Weights of a small transformer language model: learned and rotary positions.
MLP neurons of a small language model. Each row is named by its layer, matrix (gate and up: input weights; down: output weights) and neuron, and shows model dimensions 240-367. Each number is 128 + 32 x the weight over its row's rms, rounded and kept within 0 to 255. Numbers have three digits each. A neuron's up and down rows have the sign that makes its largest values positive.
After each neuron's rows, "fires in" lists the words (lower case) most often at its 100 highest values on Wikipedia text that the model never trained on.

L3.gate395:141102113109132103107144079147130169119161078120166058123138133065118109131128141120100129145122119116041086137181120094148139113218098101120148108142116119124148160146080135169175125139109170137122144143133186137142115094125075160148146167142113175098113121132052145099141106096113138073106193135091136118128061145095152094170161152135122132158166166140165166145123077104126094093143
L3.up395:153120175198141143142114123163154114116147111110132093120095078116122142098117142147155156183152146172103088144141146121115129144119121132116136102105167135201087085129088115175070130108063162118180093127077078095195085149113074140173112064064161139118099083102098153147108074105086194108125152125076140147090105184125091103152126124138100162116098105129137164137109104144147166144146
L3.down395:125113144142183068122158125116197132157103149167175159133123123099139068128174101138123092152108152065097094156127140105076096139172135089112123076136159136152138177165131146043138148092132117097135127171164171146100123143147128134145102125120161111200209143107122077092093096206146135121204119105141131124159137162186074094103114108165136038134153170158148145124141095183100099088102
fires in: "new", "former", "individual", "upper", "news", "others"

L3.gate1340:101177122135149133138215140132083116118136154199114184162093164123156132096148090125122154129152104137176146152131105136154053117137126172114144085126120153071088160162161146169075137105103132131134126125212122199136121140138138110188135123156099139065157138111101115133094079096123126092116151085127088170202124125128120093122159188136087111134125164125101056099165116153075190144082
L3.up1340:091119116127112103152147153083148122127068137118115157144139149156151132130192065102115148145138107123091164120170062112154135143166129198151160071131086099105149147148044079128164164162147158119179094152136145152101113163095181161112122144082069088145122229132077087084082114129141124144133118068151084161173082114111159080116168120163138087101128117157161078113155115138091088114149
L3.down1340:106172092161148109214132108151126122110135116144151179157127181136144119126132102153089142139134132141117089151165102178167177150142148164138081154120149106152151122127099100109113118159135120154115145121098126113176125144125124128132129171164136097104129106086121136126137212180104109156143120147122103115093108155133121158111143120141111174141112110140164123071147121255097153097177
fires in: "by", "to", "through", "into", "on", "of"

L7.gate1099:176137130179061175096090121179054062118152170174108088206126100117170082135137111150162185113108107096138115154099092106160164092088151144149153118116097113119123186133105125169113135097092137141124161115099143146076120147147118076142166158196105098150153168138095115097186176147109125079105078040058140134165151138145126129107150167109103103164104111077154123168125165135130105108139
L7.up1099:067141123164093152147108131093095096069103125113145112159129143135145101129150158121140174117109124137137088095102098086139120104136080103060150074140147130124098138168046111075168136143159093100093159148134108115156101059113145154162145103091125129136100133153089134153142084149155081143113165098115142133183115123154102180135117120106072105105189169129116121084082095123117085107137
L7.down1099:152119185058090139125030136127119147187148116118132104123095155140098087169136131127141109135096147119129162152119090154130111152121097094182123160139071130052150183094142068152171145097100117107137087115077104069104133141121094144097122139188154078178141129149166154127144160091169133112084143136143109086179131119122141085138186112122122158155056133095112115130148166192135135162111
fires in: "had", "has", "have", "having"

L3.gate46:152117087128169118083151133149131072085057145176200097158144148167128147111171149101115101145149120166134134159142139138082150115167115157154127085150138091139122104051144089085162138166146100106106088102128073131161117078095124088077152066096135097174158182116071181097156156126144106156116095113101111140130131104142116152109140134142139099164213064158120136136147125098119095115103
L3.up46:123095093159109164124168134156079103139105162132175114162122150149150120106113154136161087132166096168112105098119138146067160115116115076128143122125139084148139098161095127080156145154102123148103168183136197136097116173091145079112088179069120147186124073083071124179160143116172155089103162116070106179135111095137142158169088113109117194155123079149158152136091122106155127151110
L3.down46:127119106219151146161150168182135115165087135163095126171171164079157092098123119166099120163145106103156098156123086177121134123151125105119162099117130112127101143119119148114127117145069114125125086078143087087146146128132148056118112201146121093168129169128124063124153212157163168166107138127184099081136149125148175066129125136133162106151097148090096163135163177205102129140096
fires in: "under", "within", "section"

L3.gate775:109165178133201147132146146129116188172120196080182194157128129133172097153179088134134113145122157073104113121106103101151130109125145135155064138088071157137126187124078132110148047086143182165131103087079136124132127210088100128115182149053128131098129168174142181144143114152141158114110117124099068121134153118163125160122178136179210181122135178189124095135102075178113099162101
L3.up775:140145141077090158131171095140198134194043151132098154147135153120169117135132137158152152057088090143110132104137105114114180101023170121154079093135116180200120139189148098119132179070186155138127080138156111134139111079125082122124089111140140131150095114094158143098123148120137120095171125089173099166169091120136100131120110156142126091129146136114086169138066113122124076102136
L3.down775:168198124085142087133169068083165104119180121149143136155103151160128159107086139116110075186097097181138120179113138116176120122142109155161084168112143107133154175095174157142128142126109129155200128109147114113097159156106149106108112159109155127124193110079072149126117125099115083143174149188128147122065167093099129059156126085112132167164071140153151172202106134131129133142104
fires in: "more", "many", "most"

L7.gate471:066192116200090108111136136134088157137126152109092146122083101151123196093107111109084168188096077104099121126151133121121067093105066118164160104087093083121155187107134106129152130104130142148115148126188121092080160150078133144075197150186100169129080124075086102131194091119153169139166090115174072101148109132115094133132100138072128059086091162086108141106053152113143170174145
L7.up471:058098137153136135133156091106122161077074170095151128140123199153135147093148069146170084092116105150126136104113116159133121135165144090074134114170135146112106140122073170080134103171108097133115183191175167064110099145133164121117148113159130170120138164136109152111140114114120166112141124133189109116226119149125071132119135114093158127084143122161133121164136143110123134147141
L7.down471:133143107165143090126120112188142143149141138098190077125124136128084129118111120075142177101143134112161128144132171156130134136125097113091137122121122142085116108105147170123156109132056144179061107210182068108161100107156176121117204112110156197127126162114174122126097143144087135113092107110167140139173120108098111105139094194119156108119161154096138183108137124192131095108060
fires in: "also", "have", "since", "originally", "previously", "had"

L3.gate64:074113129169091131070145216095120140092174156129108143111142104202135161112130107132084099180102082113152132125156156137117162140127102098153075110111099135168152177140128190159138125167103144148138137135135161123175154109082188156122046164155149082138156090122108120091136127178139094123135105143112123140145135197176187161184123141149155059097124093118104134135100106104091158100165
L3.up64:112133155084192075154200086134094122141096136172136154180113074116104132113147097089163119125168095134184106078063190136074097147109111154151174157100167109102177166074187138141118147122162087088066140130169088163101133154154103112153071216103131093095154130117084127174116165162103128074127151189127184082133104087154092157110140126107070179175156164094161136083165126111184165094111
L3.down64:189120154156110103108130091142113141109130150148103164137139126122131132085096089098098117151148163134078157128156159114216104115152087152080089149079128127112148112100123145106148082091172193146139125137145134129107152103116122180102154127103134133146139159127138103100129132029133101176131070173146142149156079082143104151067104043131130113154119101177165140145134157137120153104146
fires in: "years", "minutes", "come", "came"

L3.gate733:111166103101169190140126042121144095110060098155107167109148136192132162133120095076144117156130102201123136170140120058121127117089096192107190131111204144152137117112111129078124188097085121168190109110117126138172137114060122089091138154174160211150063156090092125125134139114140168135136115126111133133170152119104089112180122138095129114151115056156144130113118116129102098181144
L3.up733:086165107066122214155104094170164094169084131146103111161162136116175139141094189135107100078207102140122168123113115147061121034127148170157139126126057165115133129175137142151161082160148140195179060075138111133207138139096130159112162121097120131150118183109121129110182118095100125099080141119072167128131125116125080141146118123092156142209091145177145109147088079158034176170112
L3.down733:120126190173096162165109176153120092168131122114078108117135127117118082101143168150102115116165138139129092132127104223187140089120166104149113104111107128106183175130179113165183146147152141139105098071123113117156172125084135132120154125179138112095140176099131100145171125076093151061086104116117171097104113116128082040168112090088124163154106124106109137184105152127075182111165
fires in: "have", "having", "has", "ve"

L7.gate887:120130176116155108173122126144168120112072196127089139098148112138091120136153057072126154147145067117135117149175176084104054105078157146159131111106126084169113099058160186107120078156168116153152103123161131116152156142065145158108173123139109174092089139137131148132137090072120226106137122080115079073110116129113114189123106172096155106140083117142168124134153087143088144151105
L7.up887:076092174128137159154190110159156144112146184152137181117084139108098135162140139127137131151164174165114216133135183133126077196104152136155094113057153106106141038103147100157142123096144091103109062107138127134131141124129119145071156091145125158148149124160112141093117068158121129162185119141095201112155184129163153153115094114100153117151176118195182172052077072075152087124116
L7.down887:093112135160117145137128138104100114110128106146112101156169029178146132130074096132113151137153175124082112160195118137123147121155107154138135136102172128182150187135199142162122161121119152093175100111062135097132108144125135154178152107142051168152093140148170154189085135108188159120125117151180128146160140180112110118183202145101160127070192149082191137151089147140133129148103
fires in: "it", "result", "building", "name", "that"

L3.gate1013:094121130057141191072087119137091140118127165133102125117122133148171110161079137136139108117137130142155102111145146161099147103212149152104129069136118131120083116169147135144117137146137067181195098137128145089134138095105116130135080090133103060183195147136073097089153146184150127180142168145133167141168093104148146114141128133146141144118102076109118119134113189101136079084076
L3.up1013:190119222087139180145123085141141092141122109191126105183146176149078127138097126086107085153090112128046120142128160139169153110173184152108161092146198092079112108126081052145091111103102102100105080140121087125198174095076093135145162080148169115128102102145150075117093081158182039142101186134083138117069091117141125083149115130102149149116175160150143149156091114103113181170162
L3.down1013:206138133146151160113089104155172147105072085160124156149084136101091066104188094139113133101121064093081067183115124135173149069126141171072168118147107082153117173118106114133124176081110096102080084113166156138142119164163110204123132122162128143159088110234158155150160192096138110114155131147147064151144145123101130116109153148136115079167161188104103098140208051152116154144119
fires in: "by", "under", "of", "member"

L7.gate5:149125045151137134116149111156119069148138124158155190088124116112111098108089115086081164163134106090055122114151117110120161160107086144101151125098166073134110167208135107204105173148163105084149172070122122135075109193101123099112115078146127151146118147164146127113106110108115129133080197131164068130133126122151098106101138185131143100155166134135164149157175110165140124115090
L7.up5:153121123149111071092148066115093091071132125118152130148144111116142091099108095182073067166152137102172090102130106118203150163120169173084072156163073080094163158114142127128094070165074123123123098081163113161120155148080167085092094098111117110130097123147158147066076127127196097124133076137106100129080123081108095097117121137127125104094130105119135090149141136116111170182105
L7.down5:120086099129079088157088173162146139180111169126077118134090123120151144063098151104098113130081186132140139100127124087127140096143076099086113127156138126142183139109168177124108155085123098121071120097136151125126111080133138077186153192109149118156148178148125158149088103086128133157096108075165134131074153176143181106129204126059171131157133112114115129144098142219128132124138
fires in: "after", "before", "since", "until", "in"

L7.gate81:116139099132098116128109137130103140110108136156150145133191128090158144107140113104145115146114095127118134142140140146125097118162116165168107142170083133118191096119083151139093132118144066160110080112075112110079083142078097098154108157107117108162108138129118113125188084142095029155124144091131094135170024112132062168174122108061167169125081110128114137104142123161143166125078
L7.up81:121122169155140140127144162090091113079085125104134121142181092154121127134193121206076136181123144099043082106124125112113089086136107107125122101169044138172097091098064068126125131152130106152119164153120107177138073101084143115150160086095147069111156186146141112126129105145106168132163090135075098136211089084062134123136130144125088103124129118091128125173228095169159177107077
L7.down81:124096133174100091127108095167135116143134156133130085121103137063122106156083195167095111082152149176092117162129124205125105133117131120113120125164106120175158152152107150170111092138159073093070110067140119203193090131156088145159106129112102168123165127168135179159133135120095152130145165142104111094164181118096139114175192122114111101107109092148125115133165103185106129123170
fires in: "by", "to", "under", "from"

L7.gate840:166149140131069147170186134098164098125081143201157111156121152116101146060094121139115142103158132118155095115114100107057180126129143138094101095135138131140135129140140168189101068099126087172187146132161180054155132172145111145176165126150109154130139190184118096102177169069114113134068188121140126146130108137117163191104105086099112111132121132127132133166114081200106171159120
L7.up840:118128153133099148100187113159117170137145153164154173163132116101125158114134127086144140083087108152120136119079146110180108059128106100164114126076129159091114148124126092129144187093111113134156082052135125125074101106107133142158155195038178157150145114203142082105146150125159128091116155131160145144159096122087184154153133133065086108134142122169094077111173097178160170146084
L7.down840:168060149116061129150091111163153095134133178102112133168137103122118060144073149148131132101222146131152136155083105095117118090142187124136138145154133140107130159161109121141108091091160127139089089132159163141127118147151166097105165181201044118113125127126167148176135100099111153116106137110097183143113021149087151091134144136094122141169097092117066061116110179193046130113092
fires in: "while", "after", "later", "also", "years"

L7.gate294:101111138144077167150080144165128116176089087151107129168134156133121137164149112135113151120133113127143149096146106111148143166144129164133106136172097099106101088103109154151119125095126102183144155114093126180168131131132171073166151103193140132148081136093101086140105160100083130115135177076100123054157115138147144129177161151102114141138118047162133103084110156133115187176154
L7.up294:120117136156099129143139157107123138138149105138133118080180167157176116150155136138106127134178096158154114120155179159106107153119074219077152128075102153155099094089195119136100127146160151150133090155148138105140090139148137108075175123094130131039142179110079189086109118116120115099102129100183167106175208145128141150121148146122141182113126112132110156148115136096139152189146
L7.down294:063135087104095132104111177162120128120166168126168156127095131186074157172134118083120195084161159186075122150074168108108123139201081103122163102152125149043113145115092125103101154099121104107128155098133107107141144178074118079099144121114171117113168157155129091101152185085166166065109145113137105138086121126045163126140069116117084110142137175131122112149085133148099141068107
fires in: "had", "have", "has", "also", "previously"

L3.gate3:068129114181158114084132163064144106137155168130159160122099151145141100154118133156149141097164089113101154103116141165089106151126064084090118152119140135160140116146080151119168075110187091099127138131158134106111084107073167106142184142097118091160117128095118127122080112115132121080133153133143104129196109113119139129142168134151118114185111131103157095167163086100164158129084
L3.up3:123103134155059135094128097115165099127124132225174141141152117104149159124162121162120150144161085098161166111116098104151092144082204124144133136154114142120113168089116146170116169163146129073100174093109153142133150106136109073185111122154126111124095092107139169055118121088096107096172182134199148113098135132155061141096093156180165117139171113147134080139136125145127121132136
L3.down3:100193160095108136093130155100167109153163124086103190139108174146157076135067117117122156061097171127116149097065126059156160128153207116164119081113112093139059104106143164184130104154159175125111181152179177154096150120095126129174131111139071132130096106135178067117100122112126087150167113180074155161096133177204124144119146122158128137134138145150125186137184161203111124116125
fires in: "until", "to", "through", "before", "year"

L3.gate1232:118118136087117161140123145066148092121140162055098169122156119153097100157142107143085213143119105104134098129123098144114151161144097155147083047135155114156066113167121056141153162143086114115121102131138077091166139132155092183120074132125133163180146147142125126138098100117156133093206097191096127139103137150153106161111129119089102191129142157095135120149142125128135179133155
L3.up1232:162078153167100149154099158092142174140125102071153189090126185140159122093130227096143096112088120139144102130119128132142133094132135140153126109114144141114115161133156100144086132144105139134168085131157115209134122133138089154145135139109113082176132140141140079165097103171150090155195145136104102168057157120121096163145164058068102134132145131142105154123097132134096138165150
L3.down1232:157111129117105100156142124048098182146094112145082102079167151122129127126088116140093123109096199121162130119138110181156158110087110164099117086127173120144167107112161108124104111097168128147120134109127186084148108129063126170164129140139122086167156118155138084157174218109143157193134124173161154153114103106100173106119077113146119093090147112159183195115168116048072145166137
fires in: "goals", "goal", "information", "results", "appearances", "statistics"

L7.gate525:121145192101198160092119127115143103080121092145152129126094160127150150080132078178142100141155105185104127152159202162142094183117117173152138098120141085161121091081083105116114131160086089112164093108166155111157132138134152154139121153132158130077174163191180071103128132127130077090115152151112181106083159131098096135143158107128114134125159098106093163079168146155132125118122
L7.up525:148111117184119071104160153168165139214156097142121118134125128155185162143133081096121174169147136169181131120050137089105103120159160094110053122128077123094151124084159118176149151174158124157138102094056132104129095123113152080120151106129095180129127068128138153095115055111095141068087121056130136119119110117186166147098103119095165082141107181128139134066111154114155120126173
L7.down525:182084146172147148111105077136140178119134098131099183183121131121141180101168126112128129069213160141159121160144170100118079109100136135067129212159088145102191126103093137107110143126119123114132133100100090093107078120154176102108091082144109147130129137140154129116109123118112100174112154091122083181133092095091109133143107107106166141130136132135066083072089118131121097098160
fires in: "to", "minutes", "years"

L7.gate545:189135079070125135137179175084129118098208086131122158169136060118083229113185138106108170145129140093116126136134127050166142149144108088052131134138143121154146107138097113164114106052138099101124204108146150103132106108107105095090135192120162102158147081128114149060093117102148103139134138126129111119138143109088125176127196125127159094133155147152047095101182131158128111126077
L7.up545:089148102169117141141148108136123068056103116147074149106100147104079108120081132131114175116154127168132142105126078133122152183078112160154102153152149045097143103140136053065194123087177106129147147132159153094170144116102191104134068130147119138091119134108147094097074145102114150181083105098151131147151143146173167169046180109074174118131111109155163101083134145097147122093158
L7.down545:091151120178097078119167095113108097148156132105108120100118123149130150119120147163184118178145126138150164153169034174120176126102155137123087151155099090137159132134126118110138130130144124094080099171125136088138130111133150150124149186162185120106119148123147162146210121144165117190142107134145136102150155103107111158143154204128088103127097171177121169134099143153154115155161
fires in: "for", "got"

L7.gate885:086097178143105114151168130134184127102156128145164077149136199176137152122165125156132151101113129114072109152079146144226125142157117138098133138157120149129136124156092141198119124147111073089179141172191152067135134156119154146097145099110087114137114105148171149108070096070176123131135160119117159116140183135142120148103109187113137117151153107057122063164187110118117162129064
L7.up885:130161136126181114088089174122128130128136154119185086085113169175172153092183135071127138156121069137105105153083085066120105119140135064113126073105180207145169081171064100138080120161158070136104112136080140120095093135071116115098080100141154117192110140197107157175216086128158153104157153138108147149087177118149116153157100136166067175108145148148149081123156113123138110151096
L7.down885:124149118079109154150127116106124092170146132113097137130136141094204113109132157155117155109140126121155129147079098114184141109078147109169124091120122104125082146059099121171170133049133126120168187127135156122101131122039163146096125100096137115130142119121167210153121030107153184157107116130124159167156172144060112153125066147211115103128139147088199078085161069209126127117148
fires in: "by", "on", "from", "since", "written"

L3.gate953:141189086104097115086163124119134107170096155109175140149080075198147106125175089096135090162115192154102065130105165141115150089199136113114137140160086088164106101134123127118136094170126099169107114127115171139106134106122113101139170109107107164146048115123091188072112122105144083093170165085155121083139078155120123130145118144095096064134164134149138075086128156164109135045151
L3.up953:136131120078121132154141137119118077149103149109162137156105100149143133125154152053126122121141113165138135086155138146204127173117158168155152156177073105123096104114147109152088111170097156159129060209191142158153131109184088127174167086148117177123143094096091124121094235106121125115166122088119146102157099117157085102156134124104131139121176161086137089074125148101106119134079
L3.down953:049106149120145064250122120112123115166110132149144091160100130205144129100149081140153100119120122069133082115097134116055123086142177119122085083099130118164147163155129142115149176124171138166098153074128198122055153060175110156126150150120115115195085173071140136127144159123159097140150107084131213106133153128103065092142105094117129090101097116152140104153148106255135137154149
fires in: "new", "other", "news", "related"

L3.gate354:063140088119112088085118087125125139141129153090137090106169148122159095115129103127159177107130085160137123137097185161147139150066170155116148163110141113094075101082118126124136093108158122105154186122153112097125098112109077150130147122079128143127119141113174160164151182112160111122152116100089146106156129078086129211174135102136185080129108199044164164159150079114126114143104
L3.up354:113105121199149076104128085192143098108144087093141145154054115132072172136131131131110095125135062083107067086096074164122119141177134178080119089132137155080132187120085147145116141125129161122173178177113106169127109094125188193158118156160140115100127162111161162130145099119150091118107180079149136200070169150151091185125152139096124131173133138140095086142067154146125169165138
L3.down354:116165130135106091147125160089118160169100131163131106166086079121116079136138065162108104164139102123143120098116125054136122132100101124130125152091181092132101124138110130111123095112143132121180139186108098101161139163126150171098184094107151105150160118123149177116131099171126082137057137164195147128122113062130137093114121116090083132112124171151090071131171098144130138151133
fires in: "of", "king", "near", "final"

L3.gate802:127159140168131094121154150147054095137125073158126128143132149117097146052129087109114185088120121144108089100137141082133178067125120118150115173113128102136115129149097096111161144121096150085131110169140102106077113090117125152089161147134104194178137050157101122154098152106102128106080174141136104095117157123095176149171088114138165152166187152116150146128096068145127123170154
L3.up802:135121155163048164140137121102049166153120138124114107113123128142135148119168140091148144029096175162103111142150124110170121121178152104087150146109097097113121078101080170204090140121116122136097158162105107121119057160163159152110109129128163169176141108099145064119124111142110074098049140140130087072079143064085110105103201087130147172124178133115211171085166126104100157131099
L3.down802:045100154180125111099163114173057123149163164155093082152120108125147110136182119117066153081103231112119194126132130065088126135099105126123147141102189117120121128146142106168133128138183126179122164089123125144119144086147141083106168161119103074164108110133166064096116155092112148104114121092095138169134141109131071148139137130116118138111187179165146096125131131149111156122146
fires in: "new", "year", "news"

L3.gate993:129169153162120172107158137076099141101087146142145144145125105151135095132131083082176127110175097123137133116162075078177160134135111201085129150077136138131084150139151071184105138118086108128072139076142215143080141127109101128106166125117090170116158220127114116146170130143155144123138127087060117114150161131113055194108142080117178073148192080142120086074145040135163085108172
L3.up993:128155113113186125075173134143085075103119145141117119178128171138139133150096123151127127092159102159088126124139142091098110158081140146162137121148130168146136193164116113151149132104105102208123130156127140124165079145131145200105171141064144091068120167120171174076082167134144122103079146152132114120164096079148099146168164101133145164086134119140125122103083120159094139107076
L3.down993:139117221154169078075140094147114107181142168154099080118145134116146192113097214119127133145115187126085138171147133129177140120120093148136113114103119197133145175106154112112113106201103133133041117154122182170083155176128151136123089067064136122105130126129140139120109131077087123114141118104110130124153085114157142137124131107158168168111090104116157107203137087237156133161106
fires in: "of", "these", "on", "this", "to"

L3.gate161:130188181139120176112127169079133144121107167119159109068110079173086121136125141150114103129204119182186112140146133049096141132175103119136165122126116136159113134153121144124114184111091119111117149100165101130092139119125129091049126134078147152216123145155072147110197121044171127131082155132139136093170170144090114170164169080144110115125158145161143165109124077104117174129167
L3.up161:151135100153095182086074100138126144110170201134097123118122151109153074098215145122142130159135148187098113194095141117164140137139091102141162167158136190129069140155166142130133119118098109154136109151169193154150179145122146065135214092162134135067111083159065159126134091072112083140131119154124119163179106143178143125052114106068187101080127145103133046174129116103129134109082
L3.down161:111098140118096155148109157211116138153119149167156118122153120121096060152069153130136167119109158173117096130147154102148084128124141105093162102132140108152038131104111144124163106125094127110202105085152137131111080173151165130104190107170098094141157123122144071137159123119124107083098144125127147141116108110105179136117193159163147125102106155138084123135158088131078148129166
fires in: "of", "among", "between", "beyond"

L3.gate1037:134067154135156144157156163111130146118092101190131153098107082175118090102141027130134082155095166152166080087164175092105110150090133141150114086152104132174120155144144116161148155106123081169173111106104060043117114115088129102073163187149165164061171199116087131083118097116141125111135113177167136154134109175116150142079120122123088059147122108179174197139159076144152118030173
L3.up1037:201123144190099115072156087135117131172110106110170172145166071163113112135168189152107058160078133080120097056158113153173108142190089092128128116065115209143113127181155186135128122137141146117097132130098084103086066115159139133105126147083131142149164114094096081128112076097136090071124172143156130107130139128132078111114130172053079212084163106153165173121142126182114127091166
L3.down1037:128062121121157168169085095081087112120149123197091144118100140119139177127074073127112108124132218137081094100098118149135078100085113195066133123180157129156091126141098118079109114102124104118171157101137117135163126118152129201154115137167111169096152174180138112090134142131110181178081073144093103169161103111128127118129133112164068072125102106133158137142115123167153172069133
fires in: "years", "days", "minutes", "times", "most", "systems"

L3.gate317:141102176141146186123111100167143152163102151162155128126203156159095193083149143135159107124172034169120173154133142148140157157133140130129081147113141106104114124117154144124113233152155075133187053185139073111145150125158135109089165115108167138064050156133100167147157158149119098134083133113073112121143187132098090130158151135136091142143173081097103056157112124135137074103133
L3.up317:163192062128080112083094128147144166104166178123119178158120186132174192102109145096152109088141063172149119136152107105158117078103105122142179161112099079107129170102131076126148100118082099127114119131123094081123074200098161119132114146123140175124185095131176129120151114099130115128149098156109121119141153091178081180110133093062162078144069156133068089135141165103063151141103
L3.down317:122133164124095187179063176135112112131141159136112173053116138128074164129121192189088084129143138099119053165112139122180104120150124139192139088074137117124104168095054161147102178101134109149099145106173088102122114162111138147119085112140175123100133117167155145147177151075132126131065138177161131135146144050119082185205160100118122116139148149129103121177147107099133105160091
fires in: "under", "come", "with", "close"

L6.gate899:131086102093116112141099043142147115137157152073110157132099114161118173106146156138107088108172146132079119185112119217169137096119188176173148112088147105129156141165164166112143154088082128124076176116135103112060157185077122186096173074184153127117107153166133089126150128124160165119135120124167134056184107125093064139085156104137152146081117155144192113128156148134130107090096
L6.up899:095158160120131153181071113165106122156099149107083174083073116124080126111116156116124171056124165183135151118157185116093149076085140145157103142146121128141139139086158076159218101121111127109157195134155195145107178156139097145115127134069130147126196156131098097119057154097101136176157093145123100100097127087126096101105101178103160129115069119127140112139095126141118104139121
L6.down899:111109151121093093162081127148120128162147110074090083152077114115142155173166109181095121091130099137137110135135135129140088154138162097149151108094165142076090116089167086128155108119126092146119143081129117137112134117127096146084160150171124088099083135154110142122051141151169129146136167165094127103147111127130165116092161101136120144139104135178060124075132047146164143106119
fires in: "it", "he", "they", "history"

L3.gate751:114162110113209194087129137158112181153082098115098169156048139178125099117168142086180133116148128115110086106159123133112077103084160142116100178094084129096192213090161161167138108141137119168132148073137203165141106162084099117106154127135132149171130164103159122173158086116177143138090057095155118133110113140124188088110137075121160068147107097089143187170146136081125097123119
L3.up751:149159112158149111154116147103104191095161080062164142146106160107046146136143159102110132096150109156157151133128114116101143126139138123161116174175174067128119123106141101160138156138204093145162031162108132113126097123164100150119142176152098148120137127087091119151120094079098115096122137079145093128084149081172107156164167152111180114110106130091100139089153102104136130086070
L3.down751:203067144160135131124174125084099150143119138142067133117090116148172159141087107137110079194088119121141154177158109124163107148132144160112151150128143068172186079132108113147159119082137093140157175115134104161120155161110107139155112145113105116154148133137116079146112157106113170071199087202140147102096060122122153154104104203153075184159144100113164132137148097164146130175160
fires in: "some", "one", "once", "many"

L6.gate513:129121075072077084093113116168100151157141140140142128183076077093080129120111142096131139118067091128157162164138116145111169109107093176178132149104106127162140167087136154073155146102088142123131102150136151095118132116100142118118134071169099146151146138162145149084166158055165100118126153139113167067140122134075141129118141149106118140096153107117089106089115191154098168136164
L6.up513:069138083115070103124134122153135119087159154163131145105077103119141104128096105158103137112138097151162113079112073150120188076114127137142153126119103187128109126070156129081203148158133102132192118131138090151068094153123127117121161167142153099138131087112145140103108163147164075154135199117137120111162141139148130151129140129138124163111158096173108129063182080123135125183091
L6.down513:086073096121181083136129179096089123147170135112090116192128075142138143102134127149179139156132099153089222134144154104138149151065123165140115151131098104152113124155161140128116179159107152124103134168119084124129129146105136120146131151115134093053126156132132093123080116117099132076187173117162130102143136120096142141159129091151127099128120126195119129118140142182154177132139
fires in: "he", "she", "company", "it"

L3.gate29:134105104175112093110114109127150216119104113154167162169101128111129146098144176105135202120175203149149116138097123128152103093134084174125115120102140151140157087099111100091189112123162094110106118131125162187080121177145144159100183147111130110111140134126185094115118111094064125129097191096155137175189146153084167164090172102092156172117190078125077106089141063081113142119099
L3.up29:113143154114124124124116119119126124175106140187109062074130137116066073113080120092179097117147146213092124170146149101176160143092145121131123171148116144151084106156151079078134122064108172103117105166169118126120151130116145128166124062117110123100132154141117130085131112140140119154123125097141110140096102105185097079137167093118103019141114135086090139115100144105141153153120
L3.down29:167068078134138142038137112156141166143162187136158116232153131099134106165117099104102152088135155131142156056102158136127118098129142157073124168091165144117118121118121159166141097142120076154124134159145157152122079059113166152104119113140152115127131170133177109145118106093124117143089124131132177159160111143105167156132138132139114118128163133052110123126125159226100103149119
fires in: "of"

L3.gate1190:136059118160131125070234100141142118172126114133145176168096141131099117136117167101156081106128149130146099183202148137174121151115117111093115107136121142096202143150154155109127140191103093145080177131144186178120159134140131144154126139089143106135151136109167159153145121095096183174113160136117127115105126096178161109145140105109192107120083107172089090102151127123101172116160
L3.up1190:133117167177142153102171127114105184154144087182143136150129125086139157081093140104168156120163210156158099095130140136117141109148120110118097151163149128118126165144135136108138148116157099138189128104099200080107101121093164140081099116071095157141190139134164098145179141146152140149139114111173073176118163181128152137112104099076114149094146154131120188167130135148135095073146
L3.down1190:167113102179159118244102124115071159099104142180111057162112144094123179078112150113126078157136184116149148141144158124100106117140039199106177117113092086104069096112103151090124192156138132130127123110152095124103110078112143148131077102133084188096151135112121124199112062082139166086135119132162197136106140165160169089168145067196103125128104133072118104089089136160153132100076
fires in: "while", "still", "now", "version", "together", "currently"

L3.gate767:132144150098069090131160119089160144089158070121142113142092108136110173150126147116156107092163123205072079084069119131096182113129113153157116129136066074100131114138125136126048140133090134120169180114133141142154151122148126145129123182147130093130168165115136089091172148062188167162143073097134102129114104100142140144087139101117148170100124122130132132129101147129136131143132
L3.up767:114183130179112153088125109137133130114126094105136084121112112114193129162126087148092138113107136114143095112131118094100125103076115170191170117117078116124163139190084110141161104150119136132112188068136123136182076174086137116083090179178130142140154201140171141143100123110149122141120161129082078150169061117034097189130127124083137161077141175190114149099103157095137119116136
L3.down767:101127108156095107162108134146153169141088094083166136129117063136153156099163135150112134114104164092118062111161183138128120123117077140158196108044104070099165106147095189114104160154137112098138113110156141034119150110159150166115077133157073125148146164233143049152157148141157116123167157096150127123166120135097125133139121163155104091103111104152188123068146114166127111085172
fires in: "for"